config.yaml
num_hidden_layers: 9
hidden_size: 768
num_attention_heads: 6
num_key_value_heads: 6
head_dim: 128
intermediate_size: 4096
vocab_size: 8192
hidden_act: "swiglu"
norm: "rmsnorm"
norm_place: "pre"
norm_eps: 1e-05
positions: "rope"
rope_theta: 10000.0
rope_fraction: 0.75
qk_norm: true
attn_scale: 0.133
bias: "none"
tie_word_embeddings: false
parallel_block: false
init: "normal"
init_std_qkv: 0.0196
init_std_o: 0.0
init_std_up: 0.0196
init_std_down: 0.0
optimizer: "muon"
learning_rate: 0.00866
lr_mult_o: 3.0
beta1: 0.93
lr_head: 0.00465
warmup_steps: 26
schedule: "wsd"
decay_fraction: 1.0
decay_shape: "linear"
final_lr_fraction: 0.02
batch_tokens: 131072
max_seq_len: 2048
doc_mask: true
train_tokens: 899700000
max_steps: 6865
dataset: "wikipedia_en"
MLP neurons of a small language model. Each row is named by its layer, matrix (gate and up: input weights; down: output weights) and neuron, and shows model dimensions 256-511. Each number is 128 + 24 x the weight over its row's rms, rounded and kept within 0 to 255. Numbers have three digits each. A neuron's up and down rows have the sign that makes its largest values positive.
Before each neuron's rows is what it responds to, as a language model described it from the Wikipedia text at the highest values.

Responds to: Mid-word completions, failure words. Word pieces that finish a split word, often words of failure, doubt or refusal (fa-iling, doub-ting, uncle-ar, refused, lack), plus scattered name fragments.
L5.gate637:171108120157175093124106114139078163114098140123145136140157097177106116127100132098111140156087146104092138126113091118073119155130122099101167121116099112118140157097090128168143149136142130137150109085115114110115127111157158112141133160134081176164147126180147105126151152122106119119139141130113103157136114134122119141144096129138161107099117126132130086082103196122113113110132124146153116132105100166124160120101134145145163103148118155175114124157155138111123137141097161154105108138143113147154112119152117171113143103105141114126125133163118122163126111150116187147127141129101143070137120117122152135123108176123132124132110112128144094137142112110110092099103152130163077074108152138131176128083143130163156109102043113140155073151161088103176122141151148
L5.up637:129116123165129152109116076125083172126077140153074148112138144132120098105125126113143113147165135123133179129096125176173153120149133117119138133110117138137128116142052153124133145152141082166135117130136094112112131154141134132149127166171067125142112112123124120146157140150155093115152112203152128128090130144124100119116140120147109137087128166164161120151112096175117108122128160137133136176131092103092104135161150097137147134109123128127130136124081165135112128141163115102100160121100108139135112164129160149104140119088129155091137134116144167103127155100130190160070158117127106168127149119119086149132165127176081110129157135083125118142138124139126091157154152153120126121141128128120171112124098127111107068167070134141131106099135112126097154155131171
L5.down637:098133132132112125129166141120102140095138146143083115163141143073139165089143150111129132128102173161129122126139120134139136168129144129131137108106123174087131105115122095139078119141122151160135126135113154150147124143171172149119163135112095109121130098150185119163176104145112123152107148113115153137114112113068154163132149122128105127127133152138140093116167133146122118111152089084136105126120141158193130102128191153138086093119105063076127088145116113136159151087121136131170136168111145094124097164117147108136110104105138161121135179148143131081132129107132171103085117127097153182152135146102134117137163154155131089165116173108142121103125099136131125115121101133154102148137105093170152144116124104140132123113149117133124171136139188152154111132164142

Responds to: Attribution and contrast words. Words that introduce a critic's or writer's view, or a contrast, such as called, praising, argues, notes that, but, however, although.
L3.gate631:107155177120152148120133153084087171126121099132113130111146155123129142157138137142150130140165125082122130121121096125113105142125127134144105115138106137089081174148139111067137076175125116189139148114129150160117122161135068159148084161087115151126136108132151112124120129125141104198134106139126127123110130095087106128137119119121131130152155165165153144137109143083127108086154145089140119158180130095110135123189105121127149124130133117123148137134103095128147144141090095129083143174069084082130133144131124145080139151078115092124122132143079158156167122126128161194148124116159136133101155175139093154134083137123120100140135140136107135136166149144166128141135098099125157112107142158094127127130156107145119165129161142113121128154149135140106140125092114
L3.up631:119096173148106109128096101089114127130142127106114151127189153149117124144122160167100096149181142118151164148098113161141116148082157136130132153149125130127119144120115131161130112165163123159107119125132206122121146074096082140107106140096131127144125127147149107110138131126138108145147145172101102142102092114112119182151106128073189130113091131145132120140123160148181120099136127127127118154138129126084142152153118114125166082127137112142135187129115143094109100132171145145089130113114098099150121104108137147114092125111121113154075122126117106129092095160103123161160100139103110110113090129122140133145147092118167134149147126142122121149120138120125122108135136094163144083129106125148144109129127105160125202166143118122131106160126135085075101101121108
L3.down631:149147144130133118138087162157137141151129104151149109116131134107109129164114122127122131133079170073137130083125145149110123111139080126121131124126132134124145151160103120120164122111132125157144151133136154152149123157094126119129122137100106141148138164127130160114128135119127101162091110161169123127130155122087097196119132126081167183099110149155200080109134142138113109130108150110160101138113098104137131147148120118139140110128149078147132147149100146082128139160153084088123138118181119157119108153147134156138118130111129116120149146119127114144152137164158116121148110134115126151124124139120103099129153156120122093135157139156115133134115119154123112132121123144144138103062136122105113138115060110150131134168122092064121110133130093149098109173121158

Responds to: Life-stage transition words. Prepositions and conjunctions in biographical narrative that mark a life-phase boundary, e.g. "end of his contract", "retired from", "When he was three"; occasionally table headers and name fragments.
L6.gate2198:166136154103114129080144078048172145089173119156149158133182143138097079142135121087168123122109096120132187122117112131124114115130132162133126086135149100147094168121143111121116145128132128178148129123116129129137160099134136130133126104079144122124139137154119094082123137146103133143157126119151174114104095166160120088143124108131136160133130123125118151115110126133121139090155141133128105087120189125140134122102151196126113128123145155120082140115139163134087135139093151144155094120144128129122174091142143138145134139116149127143126113108072133119121162128127134115085118157070111112133127132152173119146092133100115109129121168126176158121124104137108127117126157150125101125120126148127126164119148118133107131124125102199067120111106119086159113135183118
L6.up2198:181111156075125142130130143109167148102205130161131172195137128136106067138113135126118120136113155125146146079124111141137179114119114136114146057134123114130114127126114121105136138134133091138144130146100142051138136114128154156179143116143118127125154136131075115064138139169118110141131146128136171122149074128100178143134102098131144110151107150086156207131145115185076135107141123116123129090100170183146131172136155172116129140130130112159067140121121110113127127115111166142187123139111063115140148119117135132134090159117171084107105171087143144147132142141104124109064099114089118129138133139129139113139094118080128111113135101141151160123108124117132132132143139142121129154126145096171121118146121105133124129135148100136119157148130117094166119134171116
L6.down2198:121104118146119140143152120187100117121112076064135149141158108105144094140126107134129136104097140165149165146126121106135092112097139091144102125120119144152110154149114118113136143109115111128144106103122090142115132129177142084115134124105164104138128162111184082095096118116128149122120120156134109118096143113108107111104119101130100143087136123082109138155134121141117092099127154072099132091124170153190150113146109134136127121120129119109157107108128113177110122170129099129128120112139110113086135130157133123158122112100111140157129111135124101154156126109088161130140138091132120118062104096107136117151128111140153112142157133104133116147125126129137106154071092122131109135141145125137116135164172155140127134112116136131182150142098057092112109132138130

Responds to: Causal and agentive links. Prepositions and verbs that join an action to the agent, cause or result that follows in biographical and music prose: led (to), influenced, by, with, among, from.
L6.gate2354:145122125120084139130131163106110150139099091140120096160138081168134125138114106128122120095108097146140145123091141121146157146146150137120132109075117159137085152161156128114129136134105128128141103139131094154160168167125138101156173156100114175197109138096143102124145129156130096105112159126112144122125123098124145168147137095141110168130143146151127157126153070127135138136090159101156142105120128156148130123154156108141136126153147124149110143092115126114149126100140150124127157130109111140185097137120142135110134135116143109129129110114091118125133108129130117144108176121143105142163096148162151127100131114117166144105133132125122082142155166150112143102129137136144138132107121137079159111149137151110191093109120103150149154087101105139132092128114155
L6.up2354:128100137108193182113094140157139141180073083099112138116121097172153140106158112124111115102166126104108078127157095099159121085133143131091124138127097122117126130105077118146066124160139132100109087140141119123174133107114111092137146145133177161153098094093124128125151169145144127145081122129124184135093115139133098133088139170181132152122111136122158159154146116150086120172109171113109120162133148134117121071132143154124096121104126164100104130167106118109121125151126172108136134148110110098130114151151134122127135066129127168114076157138150117110141125152137153165092120142131100116123129135128138078129104150147117136125129123160135120148137099175161106097113135140147139123175185147090144109148132130151124144165126115100138121084114121143098139133128111
L6.down2354:121125171127169128136153132147119109122123135134117117146109139106132127128160126151098136113104124152139098114147164121125182171156124147078158172130122142057093186109116102124133097100191114152118153145086115125161160105108129134133115102136201135161137116135114169122139137115176098151135156113097132130143123127100125158085151112166115160122119160106158121191125130100113150164140157124119184113150185134075125111148137138136130140122126111118167123174115139109111137172109134126124170072145129100124091134144132136128139091102106112132134111138128120111115120113148158117141141116154140111154107080140117148136156166118128131124112117115104169129117130170171180105129130143122159133149107137126146169167103110103109131113142145082109111128089129145134148187093189

Responds to: Clause-subject pronouns, word openings. Subject pronouns he, He, she, they starting a clause in biographies and histories, plus word-initial pieces such as dep- (deployed, departure), dis-.
L3.gate1428:155128142120153131141163111149150142108136103143118101114112178084118117156093179140096110166155124134118089101145131143097147121056110065151111102144174108116116152126148136121122159117113147152167134152138122108115108126153165130107099144109149135138161158151125146155162147159127140131102177156141121112121081139133157113115153132181112114122094092138148115100091119122103130126161158104107142151152163141128155175108163111154132110165133151114090132116107152129099183091108102120134105146151171111065161122095116073101157178130118133093159134126120124173131168106119116108130118117141144130130148109156125106089149157142099095091119086112110155120138159119135140175138150101120096091126163156136105122113169165118170134117117095139109136118125047133130149103105133
L3.up1428:141126133117153134107137129122111098167135135047119153165091123142098090159156133140101113111093080148121145114114137128134126166149154154116103133057140133143115133140160140160142143151141101141105131120154131123155159156178139135090115093109131137152155146105122130146122136104118110119135113118159111134124116142082117117129128124180140086127143152127100165148154122098148100117157121172146162103132137109095107103108130068093100151174116105081142115109145141128111111126170134120146114081128130150159120116096146202137134105120119179157099144185135109147129178111102111145123130136111121168080154112158154093180106140118148159118136145141122136122156122122125135144119116163159154124160131139155110113109103138116136115145122165138117068143165138119096152129097172
L3.down1428:145090144098090146106138108142121150137131123113154124119111133124136166130128105139122150110118113102155143096140122099112148111126180094116107119108101128101135171125099105093126085121126106168102147133137151143155139136154153129110128108138104119125218096099153119140142121136142117140107108145107123172138081137105134125180146102128103137092115124176118103109129124103147145151121090108128109125069144183139119130119163149111120144093124119133117160129137120103100120158148119122138162112117115131101128137132129084143117150117119107151110188154138159094106157115128152118133159121111164088117111125104188126120131131141133100105110124157118199115131127151107119164139122163130167182100155120113140158085115122124104135124136142122132141139166128109155150065130121

Responds to: "he" token and masculine pronouns. The token "he" as a pronoun or as the start of words like heard, hearing, hence, Heidegger; also his, him.
L6.gate1324:157149152110142118119099139104166143152100117097143123163133129143102100124155078140138155119147174142146101136088134131130139139131143116124141090150108120110130107121153141099133101148155083155106131093146109138126127191127102115101121165109134106135134107151115116126145139110167124134116127117115142118129153142111162122142142164051074102159113124144126112137131139196201126103128119099114104140108134126116108132132105111139104117113134124119127156129158114092086091131140109142110127106159178135148139144053093123134128097168102132153144152114132089167114155139121170103104134162112135079151123142154089175117125094125126096142135139097133137162129132123119132141086141097166083096146116123155133158093115122072157120191077125109114109120119115134136123123129131
L6.up1324:159133137080082136159204121144157117132132129108151174158129125134151170104101114106157091114105165109174140096125173121111099107128109182090107129108156129119139110143146125122141123156097131108140145146120129110115151144091115111158186155108131106114104143159148153140105132130128096121104175172166171138153146133108148132184134138104135131159102094127125151123169116133110108067144115157101110127130120125140134118100150143101090116105127119107123131106124128140143150097122110128157151159200127146130110101133136097085102123126144151153122140074100136149108097121124097104089128110070130169105152121180146109105123158141113160128100143118124097112137117117108129165123085125097101147137132103121133145140125168147122148104123128130130105130122113128145150155138100
L6.down1324:107095130085115117144145151120133112185144084116150158128121118102139118152102155127108109112148105134118109125179144100096071135140138149151082123114096097124150141142148119110116099111189124155159134079142170124087160169118159124109130122107128130148201124118124118180130121122101099137136145120097105122113179122135141152155132152078125129124158175130118118139110138135099126159116114149161095141129105135147131117126132115092124136109154122177167139128117177127133124144151121090115131155104113108075142123116130138170137119141104126130161136124106130145112162137113114101058163123096138121146162162095166120158134109109131129129127117106092145174098136166119096121100096131124187096102184142154128137128120111092139091121137102137146105158166192119149092137141125

Responds to: Temporal anchoring prepositions. Prepositions like after, before, of and by that tie a time phrase to an event in biographies and narratives, e.g. "two days after", "in the years before", "by the time of".
L5.gate3442:156086122152110139079144111142108163124082145186086131122132167144101143125100121095160110124184138105094106130095108169101111124079178143101160129136123096135126141157147118156097125093136139171140107115135134127112144108113182117070090116166119127135121095104098138118159120130102141183083098122160099153123098155125135096137129117145127119115156132119138121196136136157101085156117136106104135176178141094106140134132156097131153163133123153097166127135134114133102156115115131166155145122124121169113179126133106158151091149137105134134142139128103141101091129145100141158139128139133125119125161129120133150137105125095159123088125115137076139101122118126132097094136131136129138120101094099160141121159174163105146139120129126128118133124141125111124106152151109
L5.up3442:098115136146126157113151131121134062093138159192130102155143107119109079093157103096118097120131159116126129115152124160113074152121168129107131078128135121113110076114181125169135124133105117125124138133111094146135135123108171136132149113125155153112079070119098134087149176125123169134110161121105138142173128151150158098142138118164093153137159140121129164125124115122108129157153146097154138128187133139155125111120156122161198127148104124128116128134121138162106096090121136155113128148142113140141107144109132075098114146129088074106158061132116120142142133088115144173133087133114124164110125137138126149122116119103131050099122147105116181115151179119101134131099116158091127140118116113117120113149109120114139149151130118151125131110121145166103087157089118
L5.down3442:126118155112119151109138114122091136107112119137105131119143158073130142135169166123136092107173094097159119178127143117146192137088121134115134136105165110138172099114094157136116163171091176114137143127099116099137137118111144163114177147168117099109126169161113128143092129145146116136137146141126125107115140143137107161143119146140116105099105073111163145103138132150099092164116138143096141176100121090159158134095058181117145130138139150140117159135118150122109116132127104123201116146178132101117116091184109098097128130129121109101133106165120125083132129122147108126141124051122129112104103137154139162152104125140132151164132153134106131153125135146119116148137117090156141151125177148147131121160161159112125145154143116149139149123114186064122101146111182